From a checkpoint of a small transformer trained on Wikipedia.
Size: 12 layers, width 192, 3 heads of 64 (1 for keys and values), MLP 640 tanh GELU, vocabulary 5733, 5.66M parameters.
Architecture: LayerNorm before each block, learned positions, biases, tied embeddings.
Training: a variant of Muon for these matrices, 171M tokens.
MLP neurons of a small language model. Each row is named by its layer, matrix (up: input weights) and neuron, and shows model dimensions 48-143. Each number is 128 + 32 x the weight over its row's rms, rounded and kept within 0 to 255. Numbers have three digits each.
After each neuron's rows, "fires after" lists the tokens most often just before its 100 highest values on Wikipedia text that the model never trained on.

L2.up101:127116177085128127169144134147118137129041056122147071120186091117122126140109119135132106115150130154131133188157110146162135130111144127184141162117145159069076139142143128104119147132178160153089120108077115046161163123102049079082114143095092051122143158094098157157149123054093023116
fires after: "\n", " the", "s", "ations"

L7.up358:131111077170152137194092180154117184065139146171120138093120107083142116121141155128145115147161148121162103063155111141147132132110068110133104131132123118096176093137101109160119118144149073185115082144135114120165127129079119129129085128124091127148138189070175089103111199098147096196
fires after: " P", " L", "L"

L7.up566:058082151148143163096159156091084152136132158129183173116108170125152094109167112089110092050131113149099118200113099132102158167167144064162159130154161140077044142145088169149123069106086129131179124138128123159190148162140141157105128138110090183116125116059156064141157160101140134201
fires after: " |", " States", " R", "|---|---|", " U"

L5.up6:147119102176108124141143144111218104048181178127079123120151123113134151147109107154136148084086143062130101097129175151137147115112113098152157125058107111151119121116108137102151171109158168170117087125131139172129108130100156157226082158100172150133113079103122071120155147104142157109
fires after: "\n", "-"

L4.up608:058082138119132096153133135150168172082145102133104081138143103136154119123144106160150113179179116087127117192133098118094124099118169125124171129089135141110118153108164200109133166134215128156111154086097150114158143133112131120109082125160178195166087140143134123122172138144106130062
fires after: "0", "8", "9", "7", "1", "2"

L4.up351:128136211190109112131161051109120170134136110147136125087114097134190128112126108120123112126127091170173146107107114132092133069084083134160142139179115093116162163064109118105085118097108140136170163089131133095159072155113124111143108137080075180107120135167150128111078087163083105098
fires after: " ", " $", " (", "'"

L7.up387:095125138163146108099138146139077129075174129103132117163157153100089171066123104161147084192108127076169151194102135107129085087082149142112096151176088144148115129156147101122184130122100145156126111163197148111108105131077103107086145156149142082187121148041152132119145105124082092132
fires after: ".", "9", "0", "6", "4", ","

L7.up157:073108134146119119162080107188147152076121090086162175149148124146117127198110136124192089124068163082118093173073105155075147095108135105165138169141136094061118099139143155115111144109129146117086149084138159146121154139086124098122110100137118154136088180146049123122102103133170131088
fires after: " the", " ", "9", "6", "1", "5"

L7.up319:170093150102108125100143110134093071136086179119120148138073100073138163102209101050107115081103145184150133180139135116054148235172162147147136151120105130072201104114169183168177096128111140168155108128111163127140131174121132093093140130121180103132111147147130115120142164090124100133
fires after: " |", ",", " R", " after", "s"

L7.up587:157156124133051119148215124083089157139152093146140141082162092127186124099148102046115145138106118178145116162121107118071119140145116146148115111139092134071115142106116098116089176148159093129123100111093129095175147162162117098143078103158172145035132113177202149139164152158061071125
fires after: " ", "-", "–"

L7.up397:136114097162146120094131079139134181154116079067115185184146100155138106133153129156080099152186150110126175095169129144161125127149130056115140147127134074118125082158090128134135119155125121162114122126087105082197127129147143072151102081062090186113076120113079157129119158157135095190
fires after: " ", "1", "9", "2", "0", " to"

L5.up284:147132154140097142137126111161117147043110119138179152146144151202114157157081141141140095115062208126120099150137122099076137101122137128136148155078131104115106116107072130152120135194163111074192104080091146084174113161098121181123077130167146131136160151143119121106071066075074175130
fires after: "7", "9", "6", "0", "4", "3"

L5.up580:126081200105120132122149165155132171121156093135113097083094155163088169076166136141191061105101116108099152136138122107109149109126109128151073149133079114085168118066092166111091115130138165159139102102196122186197136115081154119159130134183086113162139139171082139092185103117092114131
fires after: " the", " The", "The"

L4.up367:060112182187189089165127133129146126126096090141076122129122059107125127109093075130119123106171147150139110172128113117116149150200104088118146120098125158143066143080130170117105118145065168164137179093139174114140138121046102182109149147131138099097097082040094143091120113045186127120
fires after: "\n"

L4.up451:190126145098126161143121096137126104140169106160161134066144145141196166176134170097131146042154110102074163147211125078133129155105080140111126123119186099121173148069134149172109169159127127175148139108074065094131117162113152111072083126139152135128080125130152114070115128163132127144
fires after: " ", " in", " for", ",", "ا", " |"

L5.up224:095191099187174187151125135114126110087199079110182160107133126182124162092170163119178122098147090100146151114152097176151128158071126140133110139129131136105104125061170128055076148176086211119141151111091188145141128118100168142144110098084114154156135182092153095126083138154152139105
fires after: " of", " the", " a", " During"

L5.up197:120146081185188117135175176048137122185136156070120146114103138084089056120181112097102116120080074098101153111104170121117097105096158092113117119110078055187136101120112103114138104174130166073113114166096130097120103126103161076165147098114139141110119149101129175132108051149127135122
fires after: "\n", "-", "|", "==", " S", " \""

L4.up415:139192174176227123091128101142124109107102113128157150129110107110109131127173125123157098132100120098157151111140103137088149139115096122134058101073134088077115123139105115156131137103101137123124095131130116094098140132092117097111240113115097121152113170165143100127123171131119156156
fires after: " the", "."

L5.up434:162054141123103119125089134161119123115134097141169080150119133162147171122081108131110084098153138128113174108110067093109121091099154102167129156145140096129162222164213145116120110157124185189100145177130068166130123136185129131163157104120165112146077136111157104044138115138109115119
fires after: "0", "3", "4", "7", "1", "6"

L3.up46:078118133154141139128134165120132119121167046067108173138063113139154135203107129125167157110116093122184159153158122106097120166091156141087135138103070131111099163064111181109132127104092180154153162140094129101116130171113119101134116171143105155117109050107089069117113082144180097163
fires after: "\n", " life", "History"

L7.up399:124114152145145103125160134077128166121147185125159145101118067161161125140145135084088126071115175110067142144151168173134130093117111084160130103093117122190171146104072111130201161137095136119093092122138097114138148115121133054125067046126211128140107104155118104124145196185106147137
fires after: "-", "'", " un"

L5.up242:114142095112120156140083134121168155085141128090158090220145131146144143098149095138130101129111122107082185148096093084094160119162146089195162139174090101159103136108172117098148138116116113128186155126183135176154131173172191190174140156145101207203102166076151124131133159097086132107
fires after: "0", "2", "7", "9", "1", "6"

L2.up559:111154113095095177172134110170113102128095157099110073103172104095110102127049121133102146154195140125119153155153097127150101133138096108146072142162144163118149127139128137123141143116180108136136123085108148114123060116182074153152127131022111107098120177087103091172122101077104138081
fires after: "\n", " game"

L7.up417:092117092130124104145139142121172139157149115122070105120048125176111093075137111145119149156126149109104191097119124133132151145095169107147143088074126137123156114133159115151136152173139112140100124155165116190132093148100132104102142130125150126248102140138147103163169122173104097158
fires after: "0", "\n", "1", "9", " UTC"

L4.up95:112097170162148112181146173097128153119126110100156131144164091080092129088177128092061055118121138124145119149105099116098144134148084123109080154141145108139154125142118117148131076140098144158108117161109173121186144166133167084151121110083103131161111113118086104180132119092123130110
fires after: " ", "0", " |", " the", "3"

L4.up13:135074136067154157106097111131102159132107167126232127108162120138121091128115100192082093131103117116214069144103126152110133136147139086099140138148074098167147123074123127183153124113149033134150141142077205152133093105112055136154114109152147167149215194155127098091149141136144142148
fires after: ".", "5", "6", "8", "0", "9"

L7.up50:131149185184142131111187128104164132133122103099124113148167150121136107102049152111124164158112088148120124116117132121112160152096113160141113141077099132074100117083107121173108103109166140144138074074096043123132113157126147089145139145122125174178153149080119160112133147184115173146
fires after: " ", " |"

L2.up228:088107154118146139155050158141138138066091155099141131112152085172154113131129088132055140089142107126171060163152101168125199099095140123135109112140143154087176147135070153139119118128113159143127160109080088158125074115134097192088113183099132112065170159138124130139116147129124154122
fires after: "\n", "-", " UTC", " |"

L7.up454:160054133094150123167141086121136085077198116167182122137098131139157155150106139095120099109065097145180149106140143145139154110088169160131127130103146148105144158157117144182127052112155144157101159105139134154108165103067148087141196115115094147181120111109139102125017153142152106134
fires after: " in", ",", " the", " and", " to"

L5.up482:127075210189127165107136163059164138101156136099139112179084103159210098147109126130125075129133103112139080120131122134111147180120151112098107188130128118127133076075122187155103134131121138122104136092131122119109089090067123119179137162122104140149106069083106145117118113130195068127
fires after: "\n"

L4.up425:129083145075163109107100109144090114101088141070199142125111138192132122078103140112125106164162160091118236138090123111131158116121135149122131089114156134147127157123120166139150105146107159127156137109091149188144139148110185120176082114150149146172090144113163134110054150090093121131
fires after: "0", "2", "1", "\n", "9"

L7.up65:127165160155172162121127169118125121153116168131127062112077109191152121133171112158116121133130175131102139099095157136149093212142122136132085162122072148122155124146113182148135131154090138120156089149156114142113113133057123133132080100028129133107123185111118072186119104125115054159
fires after: ".", " is", ",", " but"

L3.up546:159135144131122107102117151131158109121193116135145173139136153069149116152139115135106152117169110119134107098189100124066151125192108122120088143102114170177128063137169138107139141090142121144139142125107175162133093119197087127172151139036088091142139145138114123121178095105118108105
fires after: ".", "\n", " to", ","

L5.up154:128111142175190063136160128119175052097098139136150140126172138167136197127158149130128104151137141128142099109155117128131129154139108084094171109218138127094066119145108135120156118148086099105156142065118131105162106135090176113060154136102098167134155159073179152190139089166107137165
fires after: "0", "2", "4", "1", "5", "9"

L4.up193:177092222106150106103087174094103135043112143181135137093046138136114092124119131121076133172095100106126144132077173162111146075105058170146142150144105167175139125136150096092143123171103102087154188084138166166092087127118083059168135111121152088059120175170075118124099117124133109108
fires after: "\n", "."

L4.up592:126208076092168120168112116160141137128117132132132183119136109109183126196099135111098071125153124104134138074079110107120102154076124096127084177128152120145128113147114115158116123115138113173079141095134111125148145115145125124114166137041164218123057191134075129195112132128156122124
fires after: " ", " |", "0", " in"

L7.up119:098097076138139121184115126149128066075142174141113149187089061089099178052169083085151169138122063139159070143161066112105202170176127113127141127134110127148094153157170126130129128149120062110160160112092139178161104110104143098077142095115158140203158150060137166147087151096105139115
fires after: "0", " at", " won", "2"

L4.up581:130154128154143122123114156149082166075110153080150161152125146158140140160035168134101106139116111103120220122109108112143141054108123123186164175117110159183113163156164136035098131160205099121120110093104150146157139112082114135146128159147106156203110071162149154118130107089033083216
fires after: "0", "9", "7", "8", "1", "4"

L4.up35:089056073119063120110104135114154156092138129102105105093090162152163098132131086160082133123079102102201121106156163158134136128121113097166127120062147108111143078150113128122174144150138204119110106127127176151128165130098141159165164106134183101108119110142152111171132112104096130065
fires after: "\n", "1", "0", "2", "9"

L4.up180:154108099119150078186105135129121119159104115095133142207154136119219143139135086150169193121126141114148114160138114094144122104094138095124106130088122085140108167107137159219176114134142129156131132091138097110107107169119090068116084140105171118097171113144099189109117128093095096209
fires after: ",", "9", " he", " and", ".", "4"

L5.up292:106151105109141116109137147074123171138116133086147081124154082129151110152110086168169162149152088116169158102077137148101152140158103088109118132103119157168131120106156118168123084098078153171104150102111166163122183136135125167151158165099147083100080031097172082122149100136153098145
fires after: "\n"

L4.up242:165094168077149158148134158104096167150156125109145131115101076112121123150089098169071170081129041119126177137151153106171151142147099069155099141175119147105116064102106133139185147144118123066138160152092127138075150131164044101160079133168133166110182128184130116146086140099113091166
fires after: ".", ".\"", "\"."

L7.up48:131126131146149143116115148111124131167127144163178133112138125112116129200173122093078079148128126105132168152137156164173119137098134080127129075129136097197167082178165119150123137148089147200137152126106144128079126093102144177219121123119103134125110113117156102108148078105094096071
fires after: " m", " s", " B", " b", "-", "|"

L7.up39:183094114181133117158138056170076162151095100112093131115188096185144074084095130059122134079076139133099152142103183140163121123134111085077118137125168122153100070180137081109135159124161162193101143131114177162159133134183086130087140135139130119129162122063070146147110119084153129164
fires after: "2", "1", "3", "4"

L2.up452:105125138148091164144160120164114165102115114153100110103138139119126137138135117132156112167106064123071180102141128116134143134150143139110121195182071147074131117143155090166125063110179137139113056105149163142161091120101157131168139175142152140094076188072156116125191085133059053105
fires after: " the", ",", ".", " of", " in", " |"

L4.up109:103184114112140150151171175171155137176107120148162173136153125054140121081077096128101142123140074109168091077133146153137154061127080051104106128112103063141108186115124144189158137102118141145129133147129122141107113148087138132160143130180140104156103094069172104149109172139127196125
fires after: "1", "8", "4", "0", "7", "3"

L4.up566:141152092179115168107120143074134121120139128126094181104120131162181128134121101150086118096121092065110109199113132120108132094124160165150142140171113137141110149096157129076183122115090191120186121054160103092123112120118122073111103086073131128132089176163110121163158101119120127177
fires after: " (", "\n", "1", " ", " \"", "born"

L5.up28:168076145107131116173117160109117128052130135153132131138074149088143098134105166180135115186153129106096101097135129144146147117128093129157136075147161094155119129141122088131077138129088160123128129148108108139142184152157120140076192095114187078173151123077154074097193120130107106119
fires after: ",", " ", " is", " are", " was"

L4.up236:148134131193122127116120107155119168143154083126127077132119209198127127112107146116177141132181168098129085057155074118101144137165137133155120114154082106127201162117078113176138118122186096159147102104085132125177174115147114150124200057158143160194164211147116088156147119060071119150
fires after: "5", "6", "2", "0", "3"

L5.up30:092131180077173168144131177120121142129120119158128114170084098180118134101112166094105142109130163160094126137119107102114124108102176101142183104161192164117143132098145112127129089133091135136135093144117094128140153062111122061172097113144089189128169108128074157140082153116110080163
fires after: " |", "F", " GA", "D"

L5.up114:160147101093187096141126181164113125141189078158095120089171149132157139111098128077155129087164173068145113103165141157081174160125194079176136093159160133123075156148121131169165161152124158217140114111139142115156142145105146073168084104147153103145139169158096066204152122112115130123
fires after: "9", "8", "0", "2", "6"

L7.up356:166139184122186090081076111111189162156101147175165093105150133133145115095112114121133127123149115120145141148148089125115135180152141089169143144106123136087197105108125153114128160124115149151152141106175148128091118164109149045116079144069134200087063169079121130159148172159149097117
fires after: " the", " a", " his", " The", "s", " of"

L5.up441:139137094117148167164112119157096147133081129194147158136141088099188140115139113094173091080110171081073087121084075129144150106165120030129117152145113127178133145147104167123133168180089145095145091157092117147146105158190176160153148124078133177178159194049115108123096195056128107122
fires after: "7", "5", "2", "1", "6", "0"

L7.up628:135170100197109115169154156098088202084149125111116152133153136156162091113145087138141122172114157145098164150113143133072110122140112043093104127148174077100123113068093107097051165149211103126149130189193098098105121151152095117121165108106128138097112158147111187077170111085059109199
fires after: "1", "8", " app", "7", "4"

L7.up239:049060096168116155106127149106127142084159210121091167111167084132171194144165175069163077077119073126123137124137037160100129121130108112170088090150181136163124131162121148134115180080141191138085117141158098132173162123144131094143116087118153100150121163118107133144132152176150121134
fires after: "1", " the", " c", "2", " C", "C"

L5.up244:097107097121164094172090111099118116122136095120169143118133111118154131148092143167131130161087119089094166157099178074042145148099147098165221103128113100111085116121174142126109129130151138168152127087104163137166132089143147121132092131097195155180106110110080172138149156141093086092
fires after: "1", "2", "6", "0", "9", "7"

L7.up622:060126112098167120151101112092133143115117155150112120118093103130128139117167137227116146110119124173099078096123172107110128144134108120147162160111163158121120150121140097104133154166176118181135109190186064119109144114165108052154160159148152205130112193169119199126142141150099166113
fires after: "1", "0", "8", "7", "9", "6"

L4.up74:169141125158174149144127140110160160147182118148089076114163154177132179123127179155094117135168129137136059078081094152166113040150091117138100174067153085192127140062125116129073167183109140194075092085146143115107158100123116101092095077145162137123173144103133165112115120113138161148
fires after: ";", " ", "1", ".", "-", " ("

L2.up7:063121177138188164117119143083119128125158043154104134134107022118114133131123123177129158098139134130128130124130150111110191132067120080162158132078125149103143184112080167150180150108134148162119126138134164160125101125099096114088048128096150124150129218103110110114123091101155138086
fires after: "\n", "-", ",", " UTC", "ame"

L4.up313:174129113066169132159108140071127150121105181098167100134095122143137112099176115139086105131144147138101136153155093149115157107141075180133171121179169158081092131116165140159146109087144084097087098086135191118139139115120109092156056130127125160096097155145118111090135113125183120138
fires after: " |", ".", ")"

L7.up139:087165146186113138145097099087079102096143097154112136056143109146184161159130111105125098046145132136154165157146065129024090116167125124119093117081115179156151124136139130124104164180103105112121079109145101132134052156158132131160162135183162123115156121103124130156143111104092121139
fires after: " ", " |", "1", "2", "0"

L5.up492:135083156167165046144124110131090111125108071080144165135132151148172169114111128151151129119112166083185135065148131095132156151067147095135178125086124103154095155152101170140087098198143130185099097057160173128214129107063171115105142083118107139158126114147149146110084168161114160221
fires after: "1", "9", "0", "2"

L7.up114:122133151141172191141152150124102148153113125169149157164145137095089124119088138168127132167121092140131165109122156160142174120134093138055157134074174134170092115149167104191107138070111147113173132129065085122183082143116115149154152113145127116105099111157144111164064139179071113122
fires after: " ", " |", "1"

L5.up462:141099179130050141124149164154165139115118188121156087181155109215148132140088094134151089152085190122076075118169124122146138105124136162157147138117116130161155150091100156185081158102147106152136106144081155123087136071102126043184061133089115159139135108148121140122097168127128077159
fires after: "S", " was", "'", " is", ",", " U"

L5.up287:083151106095153118084117108096130075092113110135108122105127148076145113176112176094072150122072058113107138085159134085179148198098194058133162125078138158135132109182166122211142150086077108075090103089173141140141077109103119087131225094137117080087168152117160071097096132120115122159
fires after: ",", " by", " which", " and", " of"

L3.up527:114075152050116164111084108152146152084161098192115106124124142140178118090116131129154095069126116074158082143123088143137165101114146084173072173124148096169145155105090099132138150128071137127124138220182121140153065176132144204097197088139128141119158224117091083140156105049141078087
fires after: "1", "0", "2", "6", "3", "4"

L5.up372:094090143084105130146068102144161070177172168155108196144154137135105147155148121093123135147162065100158120099111181168155147140118150116125204174075136148125107120124118082082150070094082071193097146084156153146173125081103133098095100078112092137110141137130111114119117153141126135142
fires after: " to", " and", " in", " would", " can"

L4.up449:094173166062137139182082141158155151168115115179110148155174102130114154092156149110106143118141122091178112080164130128082154097090084128073151134124157142150105074099155124161057078133125130104130123096092061089204134167137104121114123098055109157111076160194092110154114155153137115079
fires after: " ", " |", " in"

L4.up257:154137103072146169158057118228134141158163134089081123128124122092191138158141083123117143079068093094155160129142097109147147128095112128164106079090113121140135110150088169126137117130114140105165065181095117057165085119126183099150127128141152141120100136109112154129157115155111110126
fires after: ",", "),", " of"

L5.up620:117140135165134159163139142133141107126155081122113123173135188104115147119092123113166115072131170128136128155168157178139158106091139132142090100197125109160161105091085124128131117033094153147071120141171113143169095099111139062093098158154139066146195129130156081125130119155139077157
fires after: ",", " and", ".", " but", " so"

L5.up507:132100171132071138121095113117199125053124155124121132175157147189100132124079115169138071144114124120163082116125116152161151103126084115168081211142155101154176173119101088131106109135160134158134156144127147085172129134099113119155140122142197087119162179154159060111165056126146144175
fires after: "0", ".", "7", "6", "3", "8"

L7.up53:132138097176141106142117200112138094146132090145108114135026141096127100161131107159119158173080152108193131141072137147109110148088073102173110109146119113125183114125078149166173114086140089112108102143130130148154136143107099109105183101200126089152142198133147127133136134199126115107
fires after: ",", ".", " L"

L5.up345:153160150064169165158142186096113189069086113135139109141083107115148132112174115107095129170097138130092131158103086116151145083144081155128174092145144142089130194112102149148129082154139143123089099094110105123086150142183112092121053068124142171130190157126085124082079122090117110204
fires after: " |", ":", "'"

L4.up92:085145107138151110181165122094167046077131114132111115080112118135106166137149136136119133192154129146083122122108123171137145143146201142130075119092172146137062140118129132126120174123153180072144142142134205155122127150063137137155135148144178131157079141126095104024100073071134174096
fires after: "-", "\n", "|", " Time"

L3.up262:123146180166102090165141156136153115147150117105168094179102135078114104089117124113092135167136118170117119127145072143149146106170084128216119109172154137072147176144134113126117150125169185112126122064097097122140095130150133078081052127161066126158132152081135108113138142146139084185
fires after: " |", "."

L3.up147:117124080089110110151144152119125090147165117170114087134117103108122126163151135097121158170146100127123142075092096135107079142170132087067099201114103174177139146158150106164192181190114129174107114154136146084144173137112138157113130117160125160170126180146044172148129056111109138156
fires after: " |", ",", " in", "|", ":"

L3.up471:087089162144108119095122178105155154150162110138103152150077113179084156041150125110070121104112130081112129124106076072102125160141109071089126112191103093099135179124121073116116072124044160076075154105136162154135098137129106142142141089190117112128120146150218090118121183127121103191
fires after: " ", "\n", " \"", " (", " U"

L7.up82:134155184144113091115113141128128098078146159124152208096097071167171117133141189131100104116149065124118151165138141143128137151118091104119096133105144108129112110141112183161069176126108165134144111145133171139159092161056102145106137166140133143147081045096113133152117122182148129138
fires after: "–", "-", " the", "\n"

L7.up221:087171096147149101175138091153089089127076136130136157125088143100161145127166107069119097143163155107132155097145147123134123167056144094087118174047101069108188014188095142126130113139134126169162126144122105149158165201094111132158135161115134151174116192103105130127099124179121142178
fires after: "2", " the", "1", "9", " ", " in"

L4.up542:148149177176139144121138158099141125111164130118153146055117112163157158138129147122122103089159149087187119109084080150155104131130123235149115144093140120113151144082123117158103094131054139113128099138134185101208154113116133099144060069107115124097132132174098120173102154185152111089
fires after: " the", " ", "==="

L7.up224:082079101164170144186106100144125063156164129116144123068134124102116122136133085120209104125147123162126119061138081143128133101163175096118203208165126117103127143124122099060121159108079121119169143081134108159157087149125121140103116128074154122086141145169114112158120139081154170198
fires after: " ", "1", " in", " C", "2", "3"

L5.up300:154171124122139063155145121110157126139097129123102169044132101126148138196139132140096082081119125167141137116149138147142137140128131168151164172187094140098141090150071092106085150103136142090043120110067100074202147109107112104169162059177135132090158124144143169119099135186175112113
fires after: " "

L5.up491:154092150140137136092110165191153100071159104040095094174155152177097164100134117150146125107146131152164111133153128138051124189141108133081129164173138130121092126134128126170157143153139107103139101108101161148154153130155143181155086096111135127182112153123160167109112115082106168198
fires after: "0", "7", "6", "2", "3", "4"

L5.up127:152123169077124149096126126141054174148113113133070122147124198100139144124202087139119148178136113143054152172072150136138104110154079131120209089105091204148140167128160135205202200147165138166122111156137086141148131143119118135125072107107128161093176131160071157134092113037115095123
fires after: " |", ")", "})", " ="

L4.up120:036116167145123122100141152089182165139159128086162099143127124081144130145155131137087133126146108096191120155127114107076163118148109138123142138100216136183111114151126139125062125122149166105100161163072143112160095073188149088113119109040093140082159146075124086099145104135146116076
fires after: " ", " |", "0", "1"

L3.up157:115111082210108178137090123178157121129143102118147166036063101067171140157113142134151107074161084102150148172148120148112161133122186146114176125103068100102173179139110133147148144114123145114182123147196124116143081190090135164097133137138104127126110134136120115120130075006122157064
fires after: "\n", "0", "1", "2"

L7.up401:120145138198110103157108079128120145131120170140109182146092090131188125110072139166207118176155144099156168173178118098125173139098132084122115113151139086144077123180144139149078143166080157100161147068085126145125078111107121098125110092109124072201108103090135127117169149137162160170
fires after: " U", " A", " B", " N"

L7.up18:085128052161157091152178140127115240169197183147128152114143068167110130130115110084168173138126126187171097115126149171118092126035115124172189168108089111148068113088078138079121138136095187125088133149109152129160101093169100109138124068152128064112156150141114160163139152118123112165
fires after: "-", "–", "e"

L4.up314:102193219123124115079123123191138065172163184107137160164101138173178119132145134091103067077109135130132117161091129150107189180164084149100143148123041121101099085130154058113105098108120114090104129093100151139135077157061100224138131096170132123169052162114142102172125110087113193084
fires after: " (", "\n", " \"", "-", " '", "==="

L5.up510:138160110143124110111188155108125125130076117190129161110091131156102164123116125121172082150127127182151114149162142073093161163103176128151096146142115103137095129093087117134091111071112210190154156094122153103157168168108153128106110116105115066136114152098181099094116140159139091128
fires after: " B", " U", " M", " A", " C", " Y"

L5.up269:144165203144143122089061071138176129080146149145166143102144051153120075116162101089142097124123133099125076110157099167112137172139132108165055119120109140037163132132081165146113150167163137184117143105140082133127142124075096103123096133155113103153098109160126143165119152087111124120
fires after: "'", " his", " the", "s"

L7.up159:137097150153104137135102111130127148091113122116122131146136132121171126127117122126179115134085179126133087064166182118103157144150217081142143098190140086087109040155087120120119124134077144137116084113127125143157142110125060129149102097148134101054096132185166139167134134086125182171
fires after: " ", "1", "9", "0", " November", "6"

L7.up78:185123152153099071145137108124145108088186224156138105080116072144086175104121137076136156095164104131095147140119143173092151193141107106165109165116096129114199185127112148140076151200128136125118170136087116102143119137075140122069127103192105123176138147084055182173112152117161144107
fires after: " ", " the", "1", "2", " as", " won"

L5.up45:091191138160141134121152107130143145109160104104104169118114074147122079118139136138178134122152121064091158133116142128085157141174073067153133136126119116144189082057119131060121129123061111133113128148092191160164165144141117154156120099185137112068210123138160164132097192103133133089
fires after: "|", " ", "==", "\n", "-", "The"

L4.up488:143151133107171156115089182122128164174144123113180138088114101076165172150097152175144154113141082130124125123160106167147114115147156127061165106074210134154129146106104081134085093180124136114120127160143165159122093186104121116047098135076138130141138072103171104087068117106159121083
fires after: " ", " Democratic"

L2.up123:152146168225100161087117142111150097065142133074098143154161055159160110169147130112169146101124114140141183051145095134134126169126135122121102144146158134089138097086067124092102144113151171116115123157117111125144142131104124128161099113133096173158106135151078096138086138160105144165
fires after: "\n", " the", " C", " (", "):", "-"

L5.up236:143139178112137106134139129070149068125105152137134117124144113126111155103113184097142120109098114093143137145142152177094156154142089158138144071142166113255097139116131131125088152102118135152113147117108173155080134191113113096165118112120139126127098118157140053188108131107111093075
fires after: "\n", " E", "."